config.yaml
num_hidden_layers: 8
hidden_size: 192
num_attention_heads: 12
num_key_value_heads: 12
head_dim: 32
intermediate_size: 512
vocab_size: 4096
hidden_act: "swiglu"
norm: "rmsnorm"
norm_place: "pre"
norm_eps: 1e-05
positions: "rope"
rope_theta: 500000.0
rope_fraction: 1.0
qk_norm: false
attn_scale: 0.177
bias: "all"
tie_word_embeddings: false
parallel_block: false
init: "uniform"
init_std_qkv: 0.077
init_std_o: 0.0
init_std_up: 0.077
init_std_down: 0.0
optimizer: "muon"
learning_rate: 0.00486
lr_mult_o: 0.895
lr_mult_up: 0.751
lr_mult_down: 2.0
beta1: 0.95
lr_head: 0.00802
max_grad_norm: 1.0
warmup_steps: 200
schedule: "wsd"
decay_fraction: 0.651
decay_shape: "cos"
final_lr_fraction: 0.0
batch_tokens: [8192, 16384, 24576]
max_seq_len: 512
doc_mask: true
z_loss: 0.0001
train_tokens: 132600000
max_steps: 8332
dataset: "wikipedia_en"
MLP neurons of a small language model. Each row is named by its layer, matrix (gate and up: input weights) and neuron, and shows model dimensions 48-175. Each number is 128 + 24 x the weight over its row's rms, rounded and kept within 0 to 255. Numbers have three digits each. A neuron's up and down rows have the sign that makes its largest values positive.
A block is one neuron, or neurons of one layer that tend to fire together. After each block is what it responds to, as a language model described it from the Wikipedia text at the highest values.

L5.gate57:133165131123110134148115154107125144118131151138169104147145153123090110139148137131126121118095127166115136119120121182136140123117118151119156091147163119136091104185125135158135119137137107108139154092068130135165137139087134146153108161146123066187143116120150105131176101194136089143108147127148127109117135152138133135124149102127141098140149089112122135132127120127122105144145
L5.up57:080093088145105121112095123136136099119140153138133091140160109127160118105165119117114125093157122135165127147141100118111130124146113146091139133109100099131142095107119155173158111120087138082145142148126089157138148136131106121135152121129113107108105109137122092131114081127122120174151169159096135109155125137147138123116139132156146151125110112149102141115084112156159150148135
Date year predictor. Tokens right before a year in dates, mainly the comma after "Month Day" and sentence-opening In/On, e.g. January 14, 1944; In 1985.

L2.gate14:135139128123154117123094052091142160161113096131145156099142133122117186174112091092145121125083088175088159138117170065104135115093132142128107112137114116122120099137163136136135085111117111114146121128100135107121124149134129139139159155128132109078146123126155113113127157093137102171109117134112157163125104149124142152118180155109113128111068091082120134149120103134135123120153
L2.up14:090136151129117097146090103125176153145129111097149152113108126137124137165159114114118117131125129112101154115148172079118156091116124133125126110132115175149100125154175163128113138121149118128155146098115159102152120157148183119161147134138169126090117131081140101070107138131141152146112135106116102165157139186129146128137133132164093153110145172111115143123108119133115094126141
L2.gate150:133124070172156128133147148112128146102143083100088108138124146173120157101110137136121149145095104126152150118127120127142142133105153169158120128127116134148124110134119111169125139111094124145113142105107159144103138069123138101119084154137159115120131114123116117142153130100160121138143165181106103100095133170131126044181173151130133142074118167136130091092096125183136110149081
L2.up150:075099114127162108133138108143130145102113130148096152115099131143125075159162088154127138134127140097137093163121147169098083100146096160148115132146108135107126109134169129128150092125135107126143132066113160136103142105130123110107095189165162091139178103096113120127141163137129172132149127144099119129100135141157142127156131152167169119115111142147127145093146069169141095108100
L2.gate157:156126121104117113137058125088102136107131090120152127112106087166135171173108125168121073129086158140133137099141089142185138092115078171136105103137128128161148134161097118136102120122129124130173128173110115159137126147151115095141136144139092120137115100139093109117115097138161119132120115143124059116120136124183152117158145104136140125119123092150130159134134132123144119128088
L2.up157:112105108117124112091112106143128140119064162142113087079129146112158104125115105172162128125148141135135150170088144088105145116131086109161145165138129094115064117116159111184130156104087147108141192112140150078087150163144115142164133123103138121100173127117147133118166143102132154140135097104112137125126100122151139134143107105099141142128104150095135150096082161115160092127109
L2.gate267:128157128108105121078138098126123151108147091101163108146141114125095072165116119107119145113124122125109145074139125138166156146111160135121131116138122115165158115157121116164136087156119090124159119148128114139131136161168107130112122181127179116167101169130138156183158145155096126154147131137112074151152119106133123126094116165118160149120099121127160170069136102162119138150119
L2.up267:100159156072125149127169194129135134126095150156148109134149148153117150117085118125132121160142085167107141152122139094108090136173141123119168150142107136110135178159178133129096121112130126080095136131155184134114122091109130093136105103111126147119087138143113132141153071154131144143117131088108148104098132145090149168116089144124169124134136125149114156123121168145108092118120
L2.gate278:080132115086154148116156158173122137143128158152088148102120123148108145152135129109182160162137148111097171152122169118066107103183122118152179150192119100122105142146160161147091088131120146100127154109121101158130128112161127130100098166158172096145139164140083072099126134142143130139139128140107099121148162123133170157120120147136144129131150146152132106155131091141155140119087
L2.up278:131132128123136116123120165086113105108109113144166119094139148145072135111115105178122172146132166140081163096112121138111114092130102128172082166179088131143077130117127138122103113123157128106143090143100105140130109130093109130114141138089143138117123128120134113125087126138112117118130114116127117112116104120164100121128096165102107133178101150098095138108079124145113098136113
L2.gate281:085091136085136113098118153132095149142125131147130171074145132123081141123125090104112113174157119117119123120067110130134108069114123109115131135185136125102108122127149151147141118101216117103135106150149143126124145140145112103107136124138153123112115153094122104078174085146151104147096164139080149139128162177129111141142183133104109141135120142130165126174121127157128080166149
L2.up281:109117115148150111136131126134133108126112145142133130117108100138152117154091107102179136098155066142123167143106182104138146096126138152144129094150178140114102150150153092069142139115109118124130067137141130130157093099135100131119153147120191131135147110144098132138128133124131107081161111113127131130161120133147122110158091121134122107123142119128124189145176118131210125097103
L2.gate415:071151126135178098145123148152068099137139123126150139112125166130128190130119172098113157117131175161140123125083127112149120084168123163155113094161123102095101100133183154117126116114133105112112124102173136102118152116157119158139172128120139157132107109149098087152116117120139101134160126111129140193110146135145154110120087094115113154109084165103127120110159141109150160150146
L2.up415:121136157135115118124127125148097123164124139149137105125141161121134080093117132117090098157138150145120139152052133080155130125164148115181103129156102093140139150139143146167152147137124098105141095124138080108161153127083128153163124168125134148146142064126151114150142094137115101101112130124143108127128110113172119108173113121145144131122172109136145122154146112115103147131114
L2.gate422:128124142113120127133101148113109157173129132100136117096136106114116130173112140106115127112167106147128129117114146133117147113136152111130093112118141116134144153134151120102109101119168109111125132172147135153120105146133128105148157141139120108116135121146138110100070082164106144070100137148134128123106138111094095143174097091143136115152121066122108163173132102093157128102148
L2.up422:124130111093068130105079096175134139130145106088153146118130092102094153114128112115123144175133155127144122119085115124101136136126150127119120156101121156113082154115141111107106143136172047150185107153107134116076136134141132168124147108138118166166127100160112144112109106143103113100144162124120126159168133178134069160144139098152110145119118148107161110131108110160134120113120
Mid-word r-syllable fragments. Word-piece tokens inside split words, mostly "ri", "re" and "ro" after a consonant or at a word start (St-ri-keouts, Mar-ri-ed, Re-view), plus markdown table separator rows.

L4.gate47:111165145137113131147135120154121111123146121096088109125105114133161093133142161149137120130112157123108149093097153148080129146158131108106109146076137104124131141132110124144125127092107076122082120142106131107119095088105109143148114099140106129112116114147142168109091132116092125155135167125156085130116124138100155148093154153153121146124113101135086119171173161131144131116105
L4.up47:096080133105148071098165106137126108145141115140131102125125117113148081135106121112113138139115109083056117126109134104126091156124166108122131137099126147082154127123130150143114082130116128129104111063147118130129083112110124162113130133132081122171152067156163163103149114191115084130124151104134147126130075147116154101115119124112096153127119113151148127141145149140136094105138
L4.gate197:156133130148091139145124148145074092103146147120092153137177132136155148091123115110111133087103128110109122100086128123118116154152151132151137129139158136105122134132159138136159133120180128136118131154127099099117155111106149179131156147115127151116149133112157133176106188122100113141129142129166155131121111117126117095081158098102094117117147156164095171161128097143120112125173
L4.up197:095114129117121083080157154122096103102187097115131127109153117103162124114124077163118096078100141098105117109143147133125094140158130133107112119131103164120136129155127126122110111162115088094122134141160133141126142123138124156128130128115092123125167102103122117133139110125137149154127130107103118167080121134137124075097182147042157126100171100113142160174134108136149113130134
L4.gate247:126097079155184126143126148156089119154142151125114111151151123081145126106098102100153127119100147087118137117134136137161138136125133140193187111131128132137120079100127146147162102127185123143070118108083123102144150141138174147135185138174152127122132153141153119133115112171160139146084107145140139103118152139100100119097149109140124113081116139154150102140107057135160104138133
L4.up247:118139133135084088127174136165110162121161137110113119162127128106130127141125097129124103104073137138128068105121152122135122170143174136150140134103143124125107124144159109110121113092185113124122128150110133119147137177168169113128115125149112115135109182130114120142119129120119128143100151144097129125104155108141138119102150159162129120098118055129092183129090144109162144122190
L4.gate325:116130155110102124140164158157097142123105143121113118143090097127100115116123090121101144151101105157099066115124107102124126138095126152130122078139110099097095105151146178117107140135166150125135093187142144121205145069112111142105111096157120123152142091165111150136128162167142091092135143105123139118155132138105137119143130103107142109149152161105113151100138143098119149125115
L4.up325:131137123141126140091118154128101141153143154125115181119138165107147122138143157133123102137129131119151159122124169148136146134143137090117156123101151145141169131116150116159120129129158134136125159126113091124121099134150096163143089115149096172150122085145080161173116185162127165102120147129109115134156125105128103102131122192129126136134134167096170132194094122154122091136119
L4.gate333:099127149058104137147165131132146121105124144135111103177142134143135130153117114104126120120143108124130103113103115085158104118152130147146176139110126130072121155134181121123125129134114102088109116154115115115117128126126103124126154163146147120145166159157162178140101120078128138161173153136085143099129121075120077140145114149143148182109131109128128130146167135100187142100126
L4.up333:145207156162118138154131136176132123154103128128136115122140115114158138120114113144166151122118148142059129106138154159124140086169136117100133124138152126142127100099157141069135128146180106133112122112145089109088120140135173098082125141117137142119173117127138138131146128114083112119158120141105124147109150109131106133113183146121116152138117143104148133139113155167125104120136
L4.gate349:132117147127139162107127114144101100128101160110116132132168106100114173134103125129159100170131101164113147107086149101105114121140155142150162094105126104127157088135128121125121148184135122110101093150128119101129110081110105114109104092109137110197127124128123110130161122167163148129110149130137153136080149109116127140131131103180121119108077131142123129141140089102108166150180
L4.up349:134171155126125130151123113135138117124134124149148106148106136107163063152125106127120146072123067140160128133110084157131138163152115142136104134109160110139096121142161107128148120125113150133102136091118127125142138125099125143122136138168129136178107126165114104128133109108147120155137093116131199109163106124117084092122106107088112153116160167123172141137113151118171196088150
L4.gate405:165161141135109126131098134181095112140129113089139138117119156121054134121117109137120117159136104140142072134148134126157105139152191130100146105101138119146109109151183123123090102132151144127085111167161122161125105109128090112113089105140151094195113109147125140141123161182143110104150121107143121116149151148112156117107116140105129100126142194103111142159118150123164132143154
L4.up405:125115169121141096118123099141117157132103126093101127120131158104103111139064092141153131134086128142114108124144127117125169084149075121142111134149166126112147098144150147129142115151130124152088143129156125114155141146137099130118111094113123097181140142160133163109152063155188139117149144091115111089128116135099083138162109101118142092125118119147086148128138179129094147142114
L4.gate483:158132116133138148101139115162092129090143138138131154132101161118122133157141096165154128126145090157129090137088148105138141136104169104120142086092153112141113176127164101139111141117154148105076122145148104117128090120154120153135089107092146125173122113126105097153139149153126112107123161083123137109145157106106109114106136138083133166097129140099104110152111170150109116168155
L4.up483:081160127143151142166128157107095140113096150115135140135160114120107148082170096123204149146143133117112116120098149129124160132108102115112121109123161099127151134147173132141112147144154123138157126157127145170105096109145105152096118062157135117134161138109145123137113162153133077165086115133145130083089095140122140188127130144112103076123151125146116161120122149142155126113132
Comma after introductory phrases. Commas and day numbers that close a sentence-opening date or adverbial phrase before the main clause, e.g. "On March 26, 1942," "However," "As a boy,".

L5.gate456:081128082148126124124145131157159094148091154157139069144099117152145136184160142146140145101108139145150154138129161143149164148112150086118126139150144144117053130138115142137127096140111131125137115157136145099126125147141100160159100127081118131155115134144078109093119121116141097142131137154129201136129112111114109141179108138141115178126156094119121120124159096149175166149123
L5.up456:165102133160157091182139114131128128160131126173174173131113144121162157112112108090125117135140163138136121102119133096138101110143113091103108176129185106163116134105126123087135081113115150120166141118117090131160119140091165145150135131160061135112120130150162124121152117164129120135105136133126110106129106114111142092146138149125133062147108143107138152125146092126101074123143
Word-initial fragment tokens. Short opening fragments of longer words split into pieces, mostly "re" as in re|ason, al|re|ady, re|ality, re|action, and also L|ivin', N|at|chez, l|atest.

L4.gate3:131121118138130075145106119116098104131141086119145127162148144141140144163119145113081155129136101096211116121075148127149120131132138128123146151121096123115194131111178160130126126131170093118126107123139126159110134112163141171135145145066116133109138157149135153116105136078101109149163110130146113085144100156093079109150094097123182112169095133107147111128170106153143112156162
L4.up3:103130097152131109142101110106109126130119064151128130113117167130102135142112154137110145144092166108181122106118153119084078122169132095110101139155139124093112137098169141153116087072162108141091162135145114113135135156145127155128099127095142159117133093113138145090129118130117118129107097131133114137128104118095141112084145107103134122124080100142132130140137123145120143151144
L4.gate55:119117154130103143143161131117136149144117111113145087122159141127158135114137206080177148166144126180126134110131099143129063102153110151106118126146126085127096105139076112122105127123087093110098150152129131153129085134155104169138097115145136110116095145109142119141120112117146111173122138140162128124109163127086117183100120125103106153147158126146089115186118125128113128154156
L4.up55:154106127109139170106168143136121150111115110124125131115155138138207134175196160119134179156124130099138129126061137143117082124143145121163135156111147091143150175119166103112136168136129114118106099112103140121143117094141145156119127133149132133104164081161072106136146134127114143099155140127160149158101152092149170144083164130131105143119133123144107114162132155137141087124135
L4.gate100:140120115156191110181162109138125139149130122129142106106132123126141125145131124133151183139148167126160110148096159102153067096124134155125050157168137129157104168108141128139124115110153074107114109160112105114133100150128097183156139154100108207159111134139137115097127146110148160112083141109107080155163105133110113140136131113138144113144116147121120117116138116136113113152144
L4.up100:136115140127111103110140151132146098135160140109183103119139142115144111113143128124114136162086179095088104111151111080104088142130161123104108125159123176100135126123136149141152127133141124083150091135083123131138146144098132153096136102124151124156137173099143152107101113171116131104117122110124182090145134078139105112151146156141150119120143100132155152107157125095114104108120
L4.gate124:137168113154133163104120160094139139130126149111137112127120127148167111089118144120116123099156121113119099157123132117150133099090090136150145122169134100128112132137161139157127117134105150146124111124127123090141118108159127123143132137118150152109111136121174119154168116140126098137111130116136104137100123161123108155148134151102108163120118136139111161092162108177139108138138
L4.up124:120104134131125114094131099109128129074136151163117129121102121129142171126131095113150182114091156124144127111112143127173116140147123119123134107125131186129149188097115126171178111116133141155130108177137157145138142107126092144143145122088135130120090162117085154110092117111147095153096090108150132163088129123134123202131149120081085125152121098153149122136195110141141123158134
L4.gate170:151112107127094102122112088139101136128143129117171140122151120149139132170157099089120153132167124144159079084107092097168128090132139095119092092098182105109105147087152131085122165120154126111137165104142109146137121168133109121099171138102151121174143136195132144136111112155103147151113111129130132149163089134172138144129118107132093142138160131089107123138141106106125074109066
L4.up170:127088064129096122106125127095100166134127144146151143114134126141152159158136134153151141158164146155155166148116143159188090123127124115093108104164151077091136110076156192073110143115132158158161113164118133119129115122163083160123161115137120105125154135136125125148130108133148154121132118110098128128099143098092136155165109125107158142149134097161117122064125107151129117113146
L4.gate242:132140154127138092165097126146111150132102150117116104159094121146112139162126125135136167131157126116160171169096128101102151150131105142102138091131131111123118113138195113135127150115117064077128124123144091107110149130170108106158145131085097131169133136077110120139137183128135137127131163135118128089145095139134124104187145150151145122128107140117096122076167138176148182123110
L4.up242:116128112086178162167185113136127176132123169140164114103122147098103119141131124150097167106129127093155173146116148156126121119158162099139219101132127151126073123131114152140147147142125107148129141160105167147098135125136132123116124130164111164116108187155106141132126172138134159140119128156130105131154128153126147142117125137173124112145107130151158118097141146148126133121139
L4.gate317:107153168052110137175094134101088138149128106111138102115114119135112109112162133133125136148175100081146094119105136086133142104080140127138132137116102131138086133122144109091138115141103124119127119153114150145089141123136133169146149130135139154186079170120154134105102165121151128112065129159089142085119151147122087111131111125104120099116172152149125147140166136167106135179122
L4.up317:143112135134102170169180118156144148135125142113133111141092145122115128066148097082103183165156142126141108134132171100151127168140154110122135150145162146097135129148157118150154132131141136133115172173125153121087190135117132120108105155130124154119136120129142124104145124151160130142119150153079081060110120130075142106142138133129099143106147114097129128102121111162111126121105
L4.gate428:126149109093108147153116122122089144097131111128090123145134108124132107157132190147144072107141151131097120179114122089147085104127112119138102132112121127131139136159139158094146162090166114102136142150116111100133161186115140145155182153107114160185112126143132091145149099138132199128127107135122087122103151147109129120133132127149116126126152124112116124127104128155128132112176
L4.up428:137140131140165098162124096172135122133097155132151181130140126136084149149155182129134128115100086104134174132137131115173133119122144097088158148153140153156117148113189152088122143124105119135119112120104157103102127154159179118147131113090104145134112121176113148098085157174132149118123100088136131118123112110135121136124069105130133165109140120114182148131106164139149154149129
Word-start fragment "re". The first piece of a word split into subword tokens, mostly "re"/"Re" as in reaction, really, reality, reorganized, and less often "a", "any", "some" or "two" before a noun.

L2.gate151:116094141168149135126168128134121101178127141165150113145098155094122129125122133115165097128137098073099110099115111208112145135112091133092136148080130095140141158142140147149097159155128130122128122126125134122127130081108110161138126130160150139166110113117157117123088128114125126159111178142124087131119119100120148122142142138098137154099079131100128163117080095128104144132129
L2.up151:184143135167111139149110139123155133126115171116099124118165119141129135118143140160155138141138128083175086157142130082137154131133116100145139144152072157095148102136164157117142137112150138118110155133164130109115116106105139120133090105123126097120154152111140150120140125162117114174106140116100149091109141091123109156127158117109114112112145142142104120079152105166130092125105
L2.gate252:130136124092124120106165135147136105123148179090080112117144145123127091139176117168099150157140115120155156178136080115067121143139110113105118130139119172118086146092110124143115125089129117114131147053106116114101166122135108128147104105150149106137147112132114124127097150076096129135146126127097128083139161117142138147148135158123146181160128133144132109124173143145127163135098
L2.up252:117140128082130113096116119099145137131175191118109108105146109126085104140114123167131125160137154152131149134105092124118087122144122112176134102130105152116077154138140094111109146125113136105169175115111186124125144130099143143159135106182116095120170101125138143080091153116093134130153142135141167115123120106135128173102170127161144120172124115145117111137204121169137140114100
L2.gate290:105148108155112106131173116091101107124113131104093132069139122170143120125152147129168118119143123129197118129120145148113079128105114097122144090097138128149151147142102098150116093080131177142147133127131137115115096147113126108129124165113115145157181134145105104109118124134144118130166137103092104137177121110102171104106127123143113134127097099139117077151108107144125145101153
L2.up290:143130125151155164110120125119121091120114149146092123122110103099105056069131092147102101106193130119093148170124107154107130154131155112079127140122124145135143121147134121134132159154114116095156131159146121106141135098115104132129114116119127088105180089085095144130167129120167102092115138106171134138118182150110090193136178150112130113153119117126116128157117119135126148130141
L2.gate346:207145147124116138084129111143123131171100145116113173154160128131093127140128112151136096142176123132138156151160083121111133190099152083141117130122128140081137092140071143119127102116117132090114136112139132109136144159095109119108117094162136119163123125110166145082135126130169155150095145119139112142129173108128124113130127119081154106077071150145092090128127114119140124134098
L2.up346:175125122164135165151146099079142122133092109164135117139145138167129089103144131117150126123153098143156164117135096112135113138137172163154167131087100145105091119123088142127108103136083141119124120108147126138136131181136118182169087078180139124139092161119116167119110120134120102162111123125119104131157138093149137119118152145126141113116126161117066111131116102141122122158130
L2.gate375:181135141129142101178106055106091145078093128142143161106114154130119169093117130136106091110178083148081159142143085120124121137134136132111167091143143141111135114123105161110108129138151150103150150139099148114163114111108094146119109145141109165137140133127137126095106084136174103117099134165126138130105124110118133145177168126122108091132148135135134152174122074104109138116078
L2.up375:180150187108159112107116105151122119152102111092114151116130143117138131117099136103124156087148132171139168134147132104093129112108123112153164156107119103086169119138122160148111137135128133116143120119104127109115155068111148088156135144150091135126154119124075131139085105128178128122143122097128097104128168080156143169166140105167149119086131138115121133130144074152123136077125
L2.gate459:126107171139188087138141165111119158083116111152088111137099117156146092093145127133085090111096095136117127096157140166106103117114139143116164134127144133119107123124140134106126081095099119096151155155132113130098150087154126161158132104109103116135061115139123141110119124137145113118105151111150127134174134115150128109142125138037144146110107113131117170101106070125162139162133
L2.up459:133141154117198097166137127109135123158122083100125147148136149113149051103143171140084103109108113156070132129132114156109120068124134131124113096110148102102108159111130117119152130111063116108140144120146086134118145114128114126165140164120138149154089120105114133099122077134136129146126142137164150116125167110133119140107079078095164147131150126158106159112122101130095116074171
L2.gate461:121148129138132104112119084119092143154161149169124106146138105120149103136124155123072158155129125156122153137138125130116117145114131132102148112111067167178162105144151178128103097135113086127132133105123124125124139110138154124146105137128176111120083129150148131112112166154123142107104142136119123152151177149129133172128142094129146153157118084150140157142188089092098085104143
L2.up461:122109158105123141100112093122115147133205112115160103136093113105107132096162145134098153192171140112140117187105131118095129104145111110155172146148114150159153091152151135091126136129125110129116138140103125108112172126136083121117120085099160142081115159147137122172139124118118145122080128114133116143117143121150083135092143115121132138104131103135113123147085069094104149172149
L2.gate467:142102149134147132151109105152114128118205166156150164108141150094107158103123143143123103125162141154116159107096108130122128140112114111117092127140150156159159096144175153124102128125147149099156113135149182083120108129099094154141119140142132098110107118130123113127128065062148127168154165120160109141124154142082138117097143114163174122111089116113134145101119136116119114095113
L2.up467:118152137076156148105125123090135171126159144094136160149101101129091153162146115107143143133154172159141171115099135134113120097108115128128142134154143134135150088131138132150096114085084111114158106156151138091093089123120121183156109120087128082142105130109105124114079106094140090146183076136151115155155158138128123135144175129153122130102099109169116130127151150146143123114130
Mid-word subword fragments. Second piece of a word split into several tokens, right after an initial letter or two, as in h-ap-pen, p-ap-ers, B-ic-eps, C-amb-ridge.

L2.gate77:162093151150131153179160109132123129094132101104043088161122111130098167110130144109137096160143145152079158151090121160113095133103139124122113127167142099119122100123159082139159121124157092124126107132119141137119085094089124106110108138122135088171079092158128132149123119158142097130111158120144159156078116170127121120149128113107116132108141116135130144141095132137157117161114
L2.up77:139125161181115090174137107122084133165139083157096154147157149130172147150155126149167146112145153120131122126124138193113137069096132115149145117128131108140141119159108100123146121067127152134123168163126147124118126104101141137141079134141114135157143109169154154141148098113146130140111129132119117086077137087122130127145167126126120063169112145125140129114102146103117093139137
L2.gate128:095170189120121116124114102147104171110117133162174116111148106130146099140149136152168133126138083134135097131092100098138109123133170146129117139150091103106113178110167103156173130103144148146094129129107141106170137080166159154108097149134142121136169142127146132134165111131117143160147111145123126105125141133121171110143145155118142096081125128133151171161113126160118147102132
L2.up128:156166142161158108131135167114117141135158149160115138140172151134083128143139116163168121148167143127125090110111130159136095135155165108121132134179122124121132112157182152131112127127122130139094111134122162145181166127115120119123117113118140128106136138124151138119132122173107143143094127109098131106117161144068127123106143081142121141127137176085129138124128143159162159140113
L2.gate155:081142130124152110139144094143144132152111117115083128123094148099162143113137134132138131130140148130096089107095107167116077115105154085168132115115143142162108150114125093150142133138156069154083152158122072135135119140124118142106112163151111139132102144142125141091130115143110092100099171120133133161111132157176122166114109128119113117160101142084123085159111159141121137117121
L2.up155:183138151108186124150136154114154145119133129109105148162139116137149140119139118099152125089147143109143125177134175138104103108114144143124168146137133131087099153143148136101137185096157124112129122102178138100114095150146119145140115157110111126093169120108128152109141127146150115112111169115133083168121151144141103147131141134146128159137124100185112129123110123148179113112144
L2.gate178:150175135138158208130105077129135118115108132128104107137101107115133121132138120147090101091164144103136158132097111179141116163138114126113143148133128141123173106128119101149158165120104125145156125106123156122127141103179094127121116162138147099101127127151118118150125139140121141138143104151119095110166173139122115152119167144146124106135148109147117158197146111153143142098105
L2.up178:126198166112142171128132143134133158113097122128188146148143120110122138144151146121126161133089127198122068144097150093098126127143167143102153136142121126106089129130141121132110115141099136157093141131119147137135092078105114134147115134105123166073106079126110129116144082166169067136110137151160155124155156100101139136145119118150146168098137109144168109148124152159136136111138
L2.gate261:155117096104166111161109131136132094150073142134134128135152133118156146078172152144144127108090118144135159101102140131126121114161129085120137168156150117085101141098155082134139118136132119142129137134103133072141188139122121128112123133131125146135171136163122140165108101126139150156133171157061095129121162127109133125145145098106147121116093156126106092100165118140160111105154
L2.up261:123140146184134125094140150150151102139164123123143145144160149135142154105127104139106133126106105155093120116092142159103165132060147108132100111074159112118142111100149127098110150144157137155094165093140104172155127126070103092106135157116094124145113116160159115170157150163164100127121122118159139142087109151131108158140125121139156149144082115104153162109131140111193110138136
L2.gate322:125130119099151129107121113143159118145126078072147128120159117149103129085145129081137102123134127117157108142119121157143081110113176101181124122107117106153110141143130114153117157150140142121101085080126155149109129147122155139137092149141129118160150136126105084163139116148120111142089143139131117093107129115088105130101119085131162154137096153105157145152089109123116104134123
L2.up322:121159141082105101151149105146127070134105108096150165138142119116141100119151129085161104085126116117126128152124139155105142133093153110109109112147110125122121092173105116164113164160135140153127096107162140170139087143143128147125081104107132167176169117160114163127116137149119134077102141115160106159165148140131084103126133134113146144101148141113134131126107113097138096132127
L2.gate396:131175163091075149108124122105102095140128124107158129143158140168133103113139111143109140117113089139104184107136131104149149112116098087140132141119133137134104136117160079100141141079129155082104135134161121108128162131130131098127075138135114142109122132148117099100147099179133127131159128133104112129102111115159131112119130164118143112146114170165094098093123094145165136135118
L2.up396:179119119139115077159121117157118122161143119104126111101140137161146150151082099159118148146091139130081115148132108159174147154106115123124159117145164133156144144082147090132129154161115120137141140107134139103177080154124126104143109131100108124193122106131142148106165118192116121148090126123126111141108141159145125112122148143084132136177076132127171183159129136152126133132116
L2.gate457:140096129165126137138142088158105113084083139140140164119146147181131139118127106114121118140115120119118119154130130110206107108100122138115120163123147091138144102129177108114131110138148146134067142124091120130117135121140131119108086121111122156121118139123146110134136075134134157134090156126116075148087110172139147158096094082149172117150151161055149107127153164154123119118125
L2.up457:134132186131116146115093092154143154159085090112103198137163145095140137110157134135117113134088141156123111168144115106127124127118158172166096120133126131127121150167118133112155061133149130121150120162138113108102115137204134184135104138102108114152140144111142152132118093114130090118141095131115156094123109130091094094118152114157146137169082155152109124077103080117138119110136
Date-internal commas. Comma after the day number in full dates, before the year, often in tables and lists (June 8, 2018); also year-commas (In 2005,) and thousands commas.